MLP neurons of a small language model. Each row is named by its layer, matrix (down: output weights) and neuron, and shows model dimensions 0-223. Each number is 500 + 50 x the weight over its row's rms, rounded and kept within 0 to 999. Numbers have three digits each.
Before each neuron's rows, "fires before" lists the tokens most often just after its 100 highest values on Wikipedia text that the model never trained on. A number after a token or word is its count.

fires before: "\n\n" 24, "s" 22, "-" 8, "." 4
L2.down367:475489474454517482494460545421513493405498475519488496537509580515435527368504429562430462590558529522575499503500503500518511505596463559499566414452540553443478552511536556514548493499561526492526475514528506491580521607436446458427535503536438450633458550595526564591538504485475436524486496393565445609469406468510495515486479628409522535464518446468528431481492553567482451528489444464471505491518517528513462417504451457534445583620455477354486544545510494391450439518434519613419460461525477470484499516452560550553484606534512444568580545481415511479551461475494533502490577484478492476472478482579453385460510490523593470458539462447489561539472473477499535485498

fires before: "s" 25, "av" 17, "A" 6, "ig" 4
L8.down824:503489520550392546437488477619545396532382472605405572483437559434528519547411536501480497437511498467503452441537504484494451449514546479545489480532524525550516522482545570573483539538493654523581404454498471479417469493511478603396583417534544497457505479472491536534512542476467556534487534564469480527458592470503483498495549416528482480502598503494510523477422487567476533548554431534530476433475543528499554580455535599533530509422504469448455454509475595531474462513474560512513493483470452506482511493467436481488477505428445499421573509520490458444490482563573445469462327433495600458560538565523482450484529576445549596494498499554562425568506415565484429530454

fires before: "\n\n" 26, " The" 10, " A" 9, " He" 9, " In" 5
L4.down741:454589513408440483517353438531521545464460576479499496430463519501572456387440468497503442528511552509587533506549494586533437598505575527537438472478521512469512604436492516502552508560499433583488433462427444458512506556564533443478463480466506458432505460450490580493561522486508486516449427494506588508513417431568528538457573522411444549516473380512386480524484573580416531551545542424505554538641505531533451506503474465558480482437460525458503558515544497493519484474562590484552472485458500501509555541518467522550459571585459531504531448489421415491516489568460501494503556491424433388470502519443378508502477475496528544479469618540517559477457473531527604527574

fires before: "," 29, "." 13, "al" 8, "s" 4, " " 4
L4.down322:549521555524381541610573618462449500514537544453508484488542426547557555478500529568473439445485528647492457444469534398505469543493524462519562490499531468466474558496436456556511511500488520483502562528420573468539567488470579537454494440451481528460570453428414544558565581552525462502477449494425528521539390481558468499389458408446569484493454474563529570507560467511371552492554513495478477562557501470479486533469504485482454397494483550408532507449542522522529510485476489441504406506432475572477533536500425525523584524498498521561542483575566517626473451562584519531451516478411474495589407403539431480491493460451515419433532584470479517433579505459440506491511

fires before: "l" 36, "le" 13, "er" 8, "d" 5
L8.down288:483513581566513443488494479581542445489489531454472482477555552564403483483506534483591511620530447524566389584437461502441496502499435389449472412487566569541547573398514528489519516500446448434554609489514455562560549527502540560560492497447490512479478490449537523537549481575470539500535410451534422487550451527445513534471528536498510433581420476523516433532472551465533528477514512564609536496474586481544457518425556403375467509471530447476528538513466576442467564509489519526426388440481542512567447418479515444473584475443554547475560445504504470474447513471407427471455503494534518463534522471551579498548483484531526492508503348536531549423559521452598560588526

fires before: "n" 24, "t" 18, "k" 9, "e" 6, "on" 6, " |" 6
L6.down557:493534485516531485572486523450460492434472492605475503555472481469484498593481573522563536414403508517550515453613491480508516523580468408464510546380499528409514602603435517514485511536433550491517425508447488506465596533558463524470576501535503495364592524459492514485532491507546464530495467459521560523512411509549490524522433476549509427581423457569516447526442473523471453439397411558490514448510439563582549544574528565522505506439542536476572487452497544557547483453513471517457521512592488475509429408452568455544495443523540573471429526431522524501518335592498509462539429497500494611583530474502491536524449537455546477511504368458440458528445494517493504403455

fires before: "ap" 22, "am" 16, "ound" 9, "ent" 7, "ou" 6
L6.down692:424492532527459401453559492559582477460615514456508528495614456473547524470514502502510458493473532492441514516540481473490639528586502481478535575511451483492548528515438473536570446482571482519484529467465516417548510474481562520447546588490579481458472553619518542462468464479527519529480476482476492497503426593566592398472464594375578363523518500576448521481491542477444469459469425470511482443473521519513475555502417467537578493527490473564545514496600482478513539515539501395515456530519473549479497532565370464509541524529523527516564507487472477472453456536413448516575534506457486489501494416559461474441396494482520515520472542571503457498481526532347498285496

fires before: "d" 17, "ort" 14, "le" 12, "l" 9, "on" 6, "ed" 5
L8.down100:522455505408448592495491510552551468530516496467442457418560571556491543529561520535495488519517473477536443548442535543501466503445423498512512546440544547475489565583507502580471430459438472523497578478525532452459427499442574508484453568452551458506441567475470408539583445478467549533501565519557403518455528518507539531519502510581564531597506439501560537538482508454507509460535607466550544564419544487418496465496424342495498582383507476553475548520523570560511478445519517486479469508466507468531513504504581531480526498541467468496463563452478503484485412407535717445514473529514469464452446537551478476399443518508355613488495544525456455537405487405463509489548

fires before: "1" 15, "9" 14, "2" 12, "7" 11, "5" 8, "6" 8
L6.down686:488639454448497531521445460505580448516510542495530625623496565480497465553529577514604543461531559454488524541485492447519551467518507491513550424410551473556433516445512588436427540526378605546516536537526462451581494481518545455434486471554547595428450579451369583439546470507430447473600467510608490516532493537495548528499456613537461472499576497481505468621511475452529431527445403498464540468518521398560413508474538435461431485557479544437523546414544483454440583496505474413512459508479482502492537531468519496492488450483473522449457546548536509437523564493541550521474461493483529457505517478508447454473474403464533390416498568513510407480497450519492477490508

fires before: "1" 27, "3" 12, "2" 10, "8" 8
L8.down477:530466425532409513550507493526436595482509487543486558476505490459481463473466418485506526495416495518561459446506487583439513518514577575474535346478474414477529519497550449510530453537575506404504503531489483446578510523504518513537464481509540400559536548545551562494555486525477409563482463571625618446479483513521513498394494469491514483516454469538542437498489469499547404493458504560483442450523476464549544469501513487517484616501537435503462523502592499442379606373518493445416478461606546513529568385618438527535501555505571536478544510499569450542505596442508484480470603486439545524444470459473535526558515415489440497468551488437584585393509525529463474466487

fires before: "|" 40, " |" 7, "|---|---" 6, "en" 4, "on" 4
L8.down245:559568488470484440425504570561489463524484497462410501558480424502434480517475517475551463473556484533460462495428499476432465479472472382425493525484545512484524517512538486491556456574527602502478535589401555518578550433545497510505511565557575582508539484487510517529528520542447470539524533517547476411508514496547459414523443551547487497501365516521575506463594449438473510461535522486555556565532483488498459490446495503500469592539420523549493427548464553484479548408420456498558568465589534450505485474466469538472440532527465417487443589513504432549654530575504499504539532459552557483496396485507482525629640501504501458497439501552535510492365465438516486327426

fires before: "n" 37, "s" 15, " was" 9, "t" 6, " w" 4
L6.down359:458566468413597511511433482510513468462442447585477530534462469537558498431545480515631525494534509498540509386535515465464415458595538503510574456499563502442490529500502477541433458482512523529605476553527478608494470531446562499479561511449545520462503511478564392464566528455523546498531471526550550524546423541518402435492451506501459439586426509531556463532575534557578418523528432505491551471486525343509381477528473505519540561447468438429540428524434551520428587425516557458444509473419447542542580447354418513507433544485519474447439522542480481574473431496532512495514591496514509580506555510479527506489542459479522493485566404516539562464572482562440530412488

fires before: "ity" 31, "b" 14, "ent" 12, "e" 4
L4.down802:488593490535493507444471450447466496504471409581436421605559494478531534511540484437515430414496561387542488511486445549606466457426390628480591502432431478554586491490534573511502480489548494481455480559479512546466502425494442536493515522448454556588515465488397440525525543470465557484495440506502484472509510552459460619454498452443392508466477493537462458407523539449511469497469517458478502477504492510510450515662513474472387494557529553508541469544507558464551514353480531430578567520540493437518434508492482471524556523484542553453464498577464528479595540504576458458496529521448513465459514540601617494443586522537597453456517520479536471508468529484609554523450

fires before: " " 41, "r" 9, "t" 8, "end" 5
L8.down737:451396491465520469461560501482541508515512413520466384479476605504549550418492327554504466548526544502510539486472533510614586423541507519491539516395527426455476468533559456501503545465452508454519433530515578486513504504428602546526544480504531553491621530471510529544491528568499471433434437553516618445507507485484528592494564479578504504452490643408492512412456552504482560488511521463515495539474560451514514437419503486484515465450517443565423405495485576485478546536558475469552500424411497538518486477478465552585550556509475512418460492401525516479577494542512450475537414450528570448472439489481460431514458575464462546533434581488526425485520557478466592504394

fires before: "The" 14, "-" 13, "A" 11, "O" 5, "S" 5, "B" 5
L4.down785:444494470401517464516496546473516540512476548578621476524433472503396555569501482538459490544546544529547522482493529504419507506431541630475405510444507484564481544468474539531486500600449381504437494453487487498459480487467461519651517580537562440506418509430542541429565487472512501512474478410473511482465381484458526480503461495556438417559465540551497502549505535490508399541468533422587518504499509462550532498483543521475551419554498473410507593513537462497449472529517487480482523517544551579584486550517505554550343496500471530448496523489583448525523527566552497400626546473551425542550559461441434503530442516467510445378543602554506510451426523512429449481560

fires before: "ame" 22, "om" 10, "ed" 8, "en" 6, "a" 5
L6.down34:532519532504486474548475476552481557444484437455534506477539484465557442495432506553482492419422446450599615456583458500430422541545478597468413507465488456560526483411446444545530527488515475467557516465402382428546558499500546492540490568475494490518480517480573540485550500407565634524444497500457512410561491487525454501558546448552510446493537522505526448609567589445511521383562392528459503501505529543540415422555497562615553411428561500459484554515508515534487532492467483527492483389556497564497524437485538479453511502536650559497561482521470548437469421457513454472572416522460531571540600510487516534452458531537513523452432552530514438412478504553499484466537

fires before: " to" 25, " in" 14, " " 12, "3" 6, "0" 5
L8.down59:640446610464438535415466483436517551552478463519481570506450480485522511461506521520361428470538537475482491507582462485525472522494442457614478421461468472552429450473490531516621431532502509497490453463558524622504481574532538476502402461560457389471495492510554459447413509622542471504493478534555472517561448463594455499498475531526475461520517554484437464555550554512566498496449474532479458550578457472479420579552458560457436439537487522535477449511554474445439616482486538427514471466602454500508607542542453492442517530473545492420493530478516544569447525494498420519467505450451588484458508637480532493514493510453487474528566633422622526461474513489439515481520

fires before: "g" 27, "n" 8, "uc" 6, "ar" 6, "c" 5, "ter" 5
L4.down55:414414534448401465456519506472604478599539558579447528514550437522511523479471574469455400458502559503487428524471494429473499581482430503521458572518475592473500525507498498464557499434548418448428570491459546570507463569477469494517492509555467478526473429462524411441554562463411595509442501491474536467466548594512525620418500627555540572509502542363485478429586483545478469513524407540547515514568522511671550469409520453436593486489478491488554446563587505403541572579562492514506499462507509452511549565544474494462512480510481453450455532554446480520445457510527498560548486522479534537498519557528502520473496513475508458424460438510403477451548424521519413470483

fires before: "er" 22, "ion" 15, "ir" 6, "a" 5, "N" 4
L6.down249:447512458533419527476464541484493510509464518498490476623475543540410486473435484507562497440556483494483436502409503352445506408560474550533531526544467481542500518391445442474440510488508387515537489414496502503541497466529503558576420423401428426490520474498539439585511552517520515497443478481481477575617434543483556509447487423487495548513454558534448488486567401493497485525439523434511491524457549514429457498535601470580554523396550477570546569498461509483602575513400565489531519569615532495513439463483441546567399508520446510516516476560459441559551523585587520464573561656433498494542526518559448541500407487506492544549485513516511462551445538461471486523509

fires before: "er" 31, "en" 12, "e" 11, "or" 7, " the" 5, "ic" 4
L6.down211:590533456568425487523478496501473545521459468431550481491453508477505566469485508459492577606410582461537463542538474475487638563435439541515554499534473562538530412498545558502443502397546500503485572597440466492566531589529490474515499581523540471453430407426442447426431454511410541532591515425480578420522496492501486527519513541554431528446483461467496386401446490477465554395519442499576550444490549473493529524443525456551520526607523592605576564517541480510544483535524517538553440511439479478488481475558514531491589474497544591456401510465575375539462487507447502488476540489471493501470549545456437507495578471551537486614457507506445494467468496406535458536436

fires before: "s" 46, " " 6, "y" 5, " st" 4
L6.down298:352449450507413544467519466474492553477514446547424430549523467445452565508497436451516600419455542495547451538396531511506433415498477459525626431471484492531484459574559565471584549460511521528520462520515525548568560604472443517474450475434497557440558473525429450440502543623594469469431548495472481473569537592509503513500474522620515437594564475478514490546489605501428484552584535546511491520526470498515444519553451547484479546500468458421514498506507457500545487464511421559529498511449537424399584558464484530421474437406535549503460535421494445533584529499598441509511611540457491487485524391564493469477608519531540508475480485513487461545486516430471551476439

fires before: "r" 22, "s" 15, "c" 6, "ow" 6, "her" 6, "i" 5
L4.down142:533465592525515458434520537523532558516528509435480554509494479507511504488435454630583440466542538486467529478435468549418398502505464515511520456561512539489482465527469439550467471446511468479564409479516566514551459559470503565496554548427526543522543465555449451581552503508551618445570446441412416540497485483535582433523567491485498550564551584515427415510513522496513518456551465602426419436404424496448582468529486439541513462529488544459485494504489471513445529494549501470580514462553532452447402455540491484559540523536571547471470476460405535529509573457498546402387589481520531450406583372555543562519470439537508508597522482388509517490594494422511436525461

fires before: "\n" 48, "\n\n" 22, "==" 11
L2.down82:516524512409524398432401548560547450527509493444509493533465480379494465519468512492415431519512493515468466518564476443508515516453488493453504466520515542604483436432510471546575522588422499435535464522490471580453484556506496519488498518474535504529537472558531461537545478525436459529575609534485485479559495537499455508507473537382508520499517508516425390458455540535557490476460537546488584566507542406622551534379548584489601516480494514530520466537603488459558533451474482455405464480512510486500522559426494455610463530547569505501459492523448502479517585523425524421575500462377420530461539478535417521446527495523568568481545498417521596472330511634524507481522

fires before: "ound" 17, "ou" 12, "t" 9, "d" 8, "m" 7, "on" 4
L8.down382:490533511463438503397546510508501583529448533519443486564538461492533511498547476420547539498498441548546425431487418467526596500546492523473485479536564447505565511475437549511556488536488501572441478499514599540568487479509460490489576526445373516573443462476514446561433470483586516436515539540526521585565481603460470442497477574460515488499518503544497523386464531550563503503515488429431416531571478538499427447407456604547540463573508497474498443501546534408485551482457517552480622447566497542433540460565448439507458439466497569445542388391476437493463483516460468450434584494599564580473431543430529454471590472539570484454436484588588528439488571550511460452496

fires before: "," 16, "2" 14, "1" 12, "8" 4, "ver" 4, "d" 4
L6.down552:424518507477480566471519569370487516446476455442441446561477516483459482558540547527440526533495529527487507507542479450461436528471510478533482414496412497460469568575481486523506470612511601453491556517466551474473552532514525497473472557431472446551428485441499598568520449466623459515492592523485447440450450511529558474522467413550473476486521486526458515478635574431380513525598446517412472412513523575461456499559566552447514488487513347502444556424430531477556426534523509575579522502572502532463530570439464532449527608601501507569559517487592532555475424540520477447479548480508543521499446535471561547507437437456484525482486509507480519442400521570489471576398

fires before: "t" 24, "nd" 13, "s" 12, "m" 5
L4.down608:459588530542480560434518484529503457491456483524566542542485526456495498508487472473562572447399412494485491473628559403391560535476544514405557536557539581435543418495439511530478444510540453570440517540422446581456458514532550454532493502502436498455475494391434566486488445424468468484460505473623547525416561548576490395543520513474460471484508479507553548520516474581520442421425453392493545519540471556453459535532501500505446511421518426502530462568453469480496611579572513538426545445546460606509492561555603471448547472482521547338467507492523509579422437450540579446460457482557521519572478574537514507505503500495544539492446495552459513524455471507560520486540

fires before: "n" 22, "i" 13, "re" 13, "it" 8, "ow" 6
L3.down750:533581436525542516419542564525465475485478460550504560424429503495509432470507531475450531539478497480445525482544578490511507537558483422449501450482513513515508456502466531558565532614549566466590453600488492495457519498540428460436543465484454424438421499472521444436471537468541504384412521533531557523550519500446461536485538564477428581461490496515438486608424459520592440487450495515562475502547447555478491579524512559487478424494506517552460565553495475503476392474451581479486493504545573426626593511591419494470529491514536536469460557481484577604508457496388420506564562450594465409519517401576531443507478551548488589450373521487480537500585520475568479413492

fires before: "er" 37, "en" 18, "r" 10
L4.down83:422439447474409545477534529498421455574473513419569492519538540464470523540524515518475419499503494426439423441412553395506499531481431551551460488534536499477461605418502523486465489516461517507461507547501504528576559562466479523540486461536575518490494535579461476548511573538578507466462486499466451509445505469481549529461479471547435521525489504462438466570482568407485568434584464505564542436436477406538460579458453517467456505529500504474453547553590509388504530519491459495626528557533494447459383572605438558549556544439456556466472573464473565571514557470440554507512448541358532531461569496448596485534591382543566442540551539583464569498464463433448508532498

fires before: "e" 23, "t" 14, "c" 10, "es" 7, "ing" 6, "ed" 5
L8.down793:485448490379429513535413533526369506510565439509504502468420494513590570524432523432530517528478501432501488535527525503530466498509454515560522494525511499490586493455440523532508452444567501481472559557505486518476532562442500417534571473475519497412572452514582443447489524543502501439505459410502549487507476489438501477506467465425510441526484548553443374483551568495665415489507531513590533564494491429621463468518546415555589518522522487589522605451491523479627432492462544439470518498506454502510543484498443499468511374523541461425494581513470522524429416523492478519464564484463494598554539598581498422459384452540507498493504507575479588428523509448586485551536

fires before: " " 22, " to" 16, " a" 7, " the" 5, " from" 4, " on" 4
L6.down314:469485585452557415564480527526513548481525561464499468500486435458500588417552587510446465548552560480522457464559553517379569430566518544518668383525434492501467515451615466471584560514506485466590500444496434623536476474487482500525462459420450440511487512540497500506487574481440499451489471524439540482500502492478514511503521524529489514471519501503503445509551502437484507458533575535551586533564517547527529452441518487423431491470435530508563434488487492502462477593358551529519551515545574455460468472497452648395492477561495517535458475456450480432518578497447560576554538472408571486592583472467499501445464497406533455417461620544481544446467515528437460475471

fires before: "ed" 15, "ew" 13, "ut" 11, "v" 11, "al" 5, "en" 5
L8.down542:520557523506524464556425428618422479490470501507452507444541586573390478449506570424542477502493504498538501494421442548475490561477461545497508545495456575644474501389462460510512459455513470456523523484470456474582551489426594432459574467505502509528431563496416497516560518579516549557594377544523468530557501542500468475534568483417527474516466490489638551549482599401526464516452454499565443539490452512504533540496474457485469434385553385579507445434496563486546456516455502554531535362532468459454456524573580514471495569532472536459522378498483532445398475522421486496480500569510521480542441557510452582517481586488476511454443550554497572466506509491511497456500

fires before: "0" 14, "6" 13, "2" 9, "." 8, "8" 8, "5" 8
L4.down707:431463439434542433493518540467449599485513537446471530652543505454559431471573483529583585452506589435446532452424554441544411498492595478451510571495433532473572592448504472459433475517434573383528519503558500419511592465570508513453516535519500467468477576486390438538509427518472490472490499594524385493494471501539494445557547485451477559526457600533484586472464520555389496422500469525518535453436500508558456523475508448494462502520501485529487541488553479446566473573471398546479491530509517500551579496572609531470500510460541501451518610452561558579467408437545526567414500488457580463427537480591511487515509521452549510464442419510473529510456459450482460468496

fires before: "s" 11, "w" 10, "c" 9, "m" 8, "ound" 7, "ro" 6
L8.down424:568503411532470476518475516595556399442564509358442548472452494467592491462535562539527409482461542470523407418479465557473425500562497496465425520500498496512539529411491493568526469564509581564518570444461493404459397598504533479505582498503580566408491531491518486486557467464476597497451453556322479487489453528477518487549476480511564453493500517540500485494573573449533503485506519465409568430524563562536477546495439491471465502496517507459555519451465557517493518452511474413590464421475525525536534473601651530466557493543481511451453539579518444532427608500489550473497597458500440485481461518522525559506446422551594458432485481460539480485577486551517542510444

fires before: "n" 25, "re" 16, "ct" 9, " the" 5, "h" 4
L3.down656:513512471427553479422417606393481495515503518486534526547567450520496524504533472377572481564538553509479538490526466480527529563516445479529476536473469487439519525550426495521486529549463487445545477556425343494509569384410505409487564557488490549419522458553446430495547510610556456459467464520591520497541532447450553495532512560505476445458496492589436470445479479533489413541395490420562452420571487481513500470421546504455487532568417463583569481538557459409435550371567541523437493466430494531507564496597479515528473583474539511535532616461583459478541536512505385482573566515555547501494517449498561529514477457512494604468537542424516502497490521476508534559469

fires before: "t" 11, "s" 11, "c" 9, "f" 8, "ter" 8, "v" 6
L4.down814:492492480502454410567402460413437549481476593437515480533424536513454519463468584530513539579463482527507490516493489506433489520562461492467460512524434472399411505565483383451616537503482491529582591488551505499523467464522568519418459471464527404483464374482623485545426535514535490466544494515522594436457474538516382482442447446561484379462512449538513542511547469439501545605535514546545562537469573480524581427515425529513474487452651479566560535539445562534467525490480523600526550545502485477514533499406497539486494442537527423527464536469514535500398483463505550540534535494502442411506511545451517466465545430529531542466514391450560544520591487569428478518529

fires before: "d" 26, "b" 12, "ed" 9, "v" 8, "ud" 4
L8.down727:530561502539553482430492478556539497466442486560450424556600499497474470531527481439497470395521516510492502536393547521466502547497472540518538564488565492522539451551440567528499562498538484486554415500550483523500549586488496510542472457399517475569418499479457426430537512398502512452521575507456409490544605564514577385516428526574531564370511456479446614594540470459561412511562525521425438505500513543408555482654509376453507527506422458498510497515428464444471448539495503547418429472576476472478477492462517578491568488546490550485543574525546471484496423486529513458470524548536560491465403502571426447544553586518496442480433441551491496443460526516483434511581

fires before: "2" 22, "1" 21, "ist" 8, "u" 6, "id" 5, "uc" 4
L8.down103:518535511556477519532405543466472572478496500532463523480479515588306540467521401567501551511413485491580418477566496424442422450530494459525576523463480496477506575527455472531520472493481477450519525450439471447639396498497520493565508539506499374512430518480549467415499495524534570414550493507538526580438473458458541472490566456490468478426497361486467515639467487587459553484482456559512457465550532412489499479513576491525429548528430495520565493496570536425451505576562575518544542502532571615507510494550493561503490523472526455529542528516477535523524646461443476388543547498575424471446488531407554491490458555486523469532453408472511529515538471475551492513518

fires before: " a" 15, "S" 13, "-" 10, "The" 7, "C" 6, "A" 5
L3.down728:469468540514530517449465464526571587493452505455437521439621569465515532662553514525476424488510471460458487432508454500483519460406507510454446556607417490515551470487504509394488543525517558566528557471514627525467414457485553465453538464454455515387487555541503610481490557510574533579546538512582382437624453498463540373452522567490462440492500528503449492505491513410550489517494498435399566489459510541499649512502484461515586495473506571473503470513499491499483501487522528497525482463468386526485496467544457459448447372522454538536429607492542501496446481507534460473481451517533480437588498530449521483584546522634510421455526536457493495541508528487488480489560

fires before: "s" 37, "N" 9, "ion" 4, "ed" 4
L3.down487:577532535456460498545596531579473557430514564474463468482571452507523492567419454455512568503469458542492501507414483433550525444597452596480505493463503461527430451523495528459528452521457433535492563561442611542555594530462507550488444493416414538519453488446446486487627515541548476457439505518510417482466483508481506417451511409462572465463522600489540464460434501418471597518450484412478536459527551420438536589508539547474543615501532594545442576517497410513550543510459499495428462449541522490428515575555619544474462509489517506466444410455511495497463468455467518530534572494542430515504525549579454544440462523471494449581553485446518461639546520543560451521406

fires before: "\n\n" 48, " " 7, "at" 6, "s" 4, "ct" 4
L4.down544:456451530540466512516428529475582466582504531440520522575539514540524455455542493502551510551495500460557475516554447565421509526488448496495544521521545471563520413432472464433511502411462519537479508516464520521500541460557487474460562499612513437499468505467484535540520570515575523511440607527573556472540489425404510594495543560443520533525515527502425591537434606508512478449586466452515505484558513471397507474475479420516457479599536372500440522398502566512489521474523453601461421513568508503516544410420413559518480549428487448499569591613558451460481462500530459477545575442495364547499462488607537529451422468530427478475458490475380495503517579531469534383476

fires before: " " 65
L4.down853:519559450379424464555539469517503487476493405477485575495483498481550546527502461433396389421493531587496525407557516559468501445490519477545486491518414524553495546515468475501578475487576544467532510588522494418557472561454491505556488544502426437514413411508534560467501551552593507543411513468510476454532517426500547491402533497498592557554447586536471476545539527518458585581502533574492465505451513492513574495434396553584341544459443594481535489409532492463534409563515485478444541436539473372452621487528500521486436472496494484521458582492491507593479537475462485468543528515466529524458536502510528527496470608583437399489526500508579485466544484484410502477483

fires before: "e" 12, "er" 11, "es" 9, "ed" 8, "or" 7, "m" 5
L8.down304:497532516589526508561422501493402482526507523520487536507571495578472544455529376534496494533448449445384496509552442548458511435444532542468470516463573537506549527558486474560453548437519560537475557482479570484475459480510474572421543440501547543572486518445486440606579485499487463499485428544543341433498431428484483603483459508581491445476448581543490528539535492464476474494464521530547576337503513449514461537407485472408552513616509483610477449476468430532595513556495503470521456513501470591459502528560572538519531530517505440463513500489525497490493378507404497421569506543486610487549517552457436541572610480526475405482501523508447528555461494437510453416497

fires before: "1" 12, "ent" 12, "2" 11, "er" 10, "b" 7
L6.down767:486490542532489520511480466481543453528492539608441461478541569490529515479451527538643486460522466472543513534524476505551417513399466506545492497522588549578622415514427517512470449527347529521544469436493538530545497513515498443532385486515511565437461444532480432501527478517464470536598488494481454436494568558451447521447411394410457430572546542495506546462512468457485377549428485534520523508586543537531428529491585559473552459602560468488495511491429501475462538525553445442590533554472447480452462420572459465508565600458507644498534586541496488505484531466531407544408437431500497435479598479518475505505518471532556413502505469424507569501491458568484508551485

fires before: "at" 16, "al" 10, " the" 7, " a" 7, "ation" 6, "ia" 5
L8.down318:561482453410464512495455507484525524497584641467480440423495482508510471534463470575413517619495463526510521460472516577475505471440587520570569534458500515507540450450450457465516579489531530512525484504427438455513537490503528503483566451476491483471499473494413450494466525516511492535458306539518529637485579515472549457503492437519476502487534379459514478498576539493522473479511578529508478516454491466510644436445489492517423486479468508468560468496519505477443602526397541602529486403463435501469553568484520579525410526593428514577531456478571525489559469533512529554524575467441528541570437503462471510472520559382498584554458536422456553405470462532571492619475

fires before: "le" 23, "ew" 20, "ou" 7, "it" 5, "el" 4
L6.down695:428499392546494485467411486545559512558501522432450305516610418565523443480500529499477520562482523436494557545453473476493485529479454505555485472469432449508511504502565459532457473434553462445463512537466551459583571489488431544542512416501612477548476502550450459545566585416435524586527583519555473538488497514396571554497518473496438509600528533521566457521478502416437455603512581500604574497492509415528470455532526468569501588543545499546504439517433491429518511493500548525522486500469512551541480544466472459559514491603506473545490431412538520433470452461522478447521550545374463516521591511454544584505534488469434487480497574462439511403398484458567549496457

fires before: "A" 17, "The" 13, "-" 9, "I" 8, "B" 6, "S" 5
L4.down103:467538483420635518408489500469540473485463526512557447530484512561435526561443443506428372521519459589479534417500477496417472486534463504553502486543522469385493604486594553498447543537478544590510382613526568484467484540536505481472506499536562483465404499375439427560420496512524500567450551505516495523456464482484551463441463469451373574467531487481475476492582496477475407547540542542507446518467486492544523442511444532544543562479469532444464509453587495404525518576517464444434473526491577597531517492595489531529453474574448461473462535459570560504502505534523471435525448475443538517464603496501492525567505518512557517518477624425546451506536525371451605517455

fires before: "p" 14, "n" 10, "ear" 9, "r" 7, "ri" 6, "st" 6
L3.down70:510429425567404410441572466485529559469519593533585510473523418471609545472548559563462554551481556471542465447499517472499488446562460527428495473398522490528492438572414499473512454413461477503470491510462422426497474455529479505530488549454513555530461567499499481539573490541491556521490540467546524497527497651457537484458513494470473450454545486466474437550492486581509524511532487556482500567514561533492521437587435520494494530469449418516429497484490610517425473541496458546554553374523526485396592460523519533498602481517519474478502537407436488493542632544490582469455413580516453643477537465427450474564481446516584398448578502462577448564491529501491493411513

fires before: "d" 21, "c" 19, "ce" 18, "m" 8, "s" 6, "ation" 5
L6.down316:506548397511511461523489518489584503494446531413590540442475368606501542482521432535452356513441531518501496389551578484463456488454477535463559577479499543490495586560523396661471419479374502552487584492493475460460505530406495568478576553425491517537433463466470536530416538534464438507555571513591519526490481491508530546473567542567530582517487436521520515489490555425572574520445443503471494439540435456540577531462615475541515444533508501433459496526541480468525576461530455524404476430536459459480554470510483407534549451528540538455434548491437498521480496587433537485503563445507510461455442445517564514593550517489461454541429519510500536412535465523508453512504

fires before: "en" 27, "er" 18, "as" 11, "g" 7, "x" 4
L8.down694:525558476516490562405458518496548554490447536491449462421553559408495419450516409541508509472530529487461448527581441480510543487550591476502478393466458512527563435419623479572470511512507474483489457484496540516494450439460551532506531493500493553461527466448501392489441508476564538508542613400586443508544446543585515407531651525538462540475480423568467420552477534471525524552524450549463535460545561586468479545447539472466514537603474541560450562451590449489530542452524515527503518519560394403443441550479468475493526451512453530442575553535457525512462457472547482583473512535480453475505448587556495412472596497654472463524556475417534517470494482556494468474405

fires before: " |" 22, "ul" 10, "er" 6, "ent" 5, "k" 4, ":" 4
L3.down666:461538487488622529494503464536427544403529478508462540497501527407485484482564550612545544543477561467546470516565541540573519486517499427563450611500476454481441506419413602528487504499491481471468562449467462488394492434529472574403580516455508421494543440452461430504478438550619465456567437437555442449529444465578598592515523467547406397584480400610543556467504579407521518503539506430472466627509539500538482498468481497472451501550580501520484564445497509456493484506459529526527499469524442468465485572444540442567508492478477506505587551482454419520535479529501469492550439547422519475559550454475460403513508593509532442498470548562503418453545541576505513499456

fires before: "on" 25, "ord" 13, "ed" 12, "og" 9, "e" 8, "ur" 4
L4.down193:466521508445445484466487470480419511523509548562487475504410534479471454548473453576467515431517551466441473514444448557558509472475479488508523420437498464396551480489570482538467493437572546462522484520597568475535540481445393502546476447576573507509443457475500575514468558494475532571496519511550450473465321502439549588495429493401466467516565542497474451424502425495513502438576554453444424545560546513580399492470546461498545610608491496479544478505526501460555514614520515482412541478582467497543543425417494519464568508470461518537528537459593536601511453436537569470496500564422553461471569413490510508521541590526595496504555559467477568464567556414555469577465

fires before: "ed" 42, "n" 8, "N" 7
L6.down9:461482391553469488464544487543496531487454559569531492545564469544541535572516469480543517523519399535368588461595512498519543602457421644508513482472485478535379543567441460572552497581443560443473505492537539488469523506458438564490546571435457493535540536473523546535389556497415533509469513486504496432598514478501505383491495383466441497489449544539499506512493437397534519491511516461527468541584512528513534574571427404547477438464519512549552496482581502545476468518496513483430616518513438448412597522475539586554513490389516444549498522408475495478510507499500561487499528438458470475465550514563499378457550481497487437407575446494493538563546487430439524488461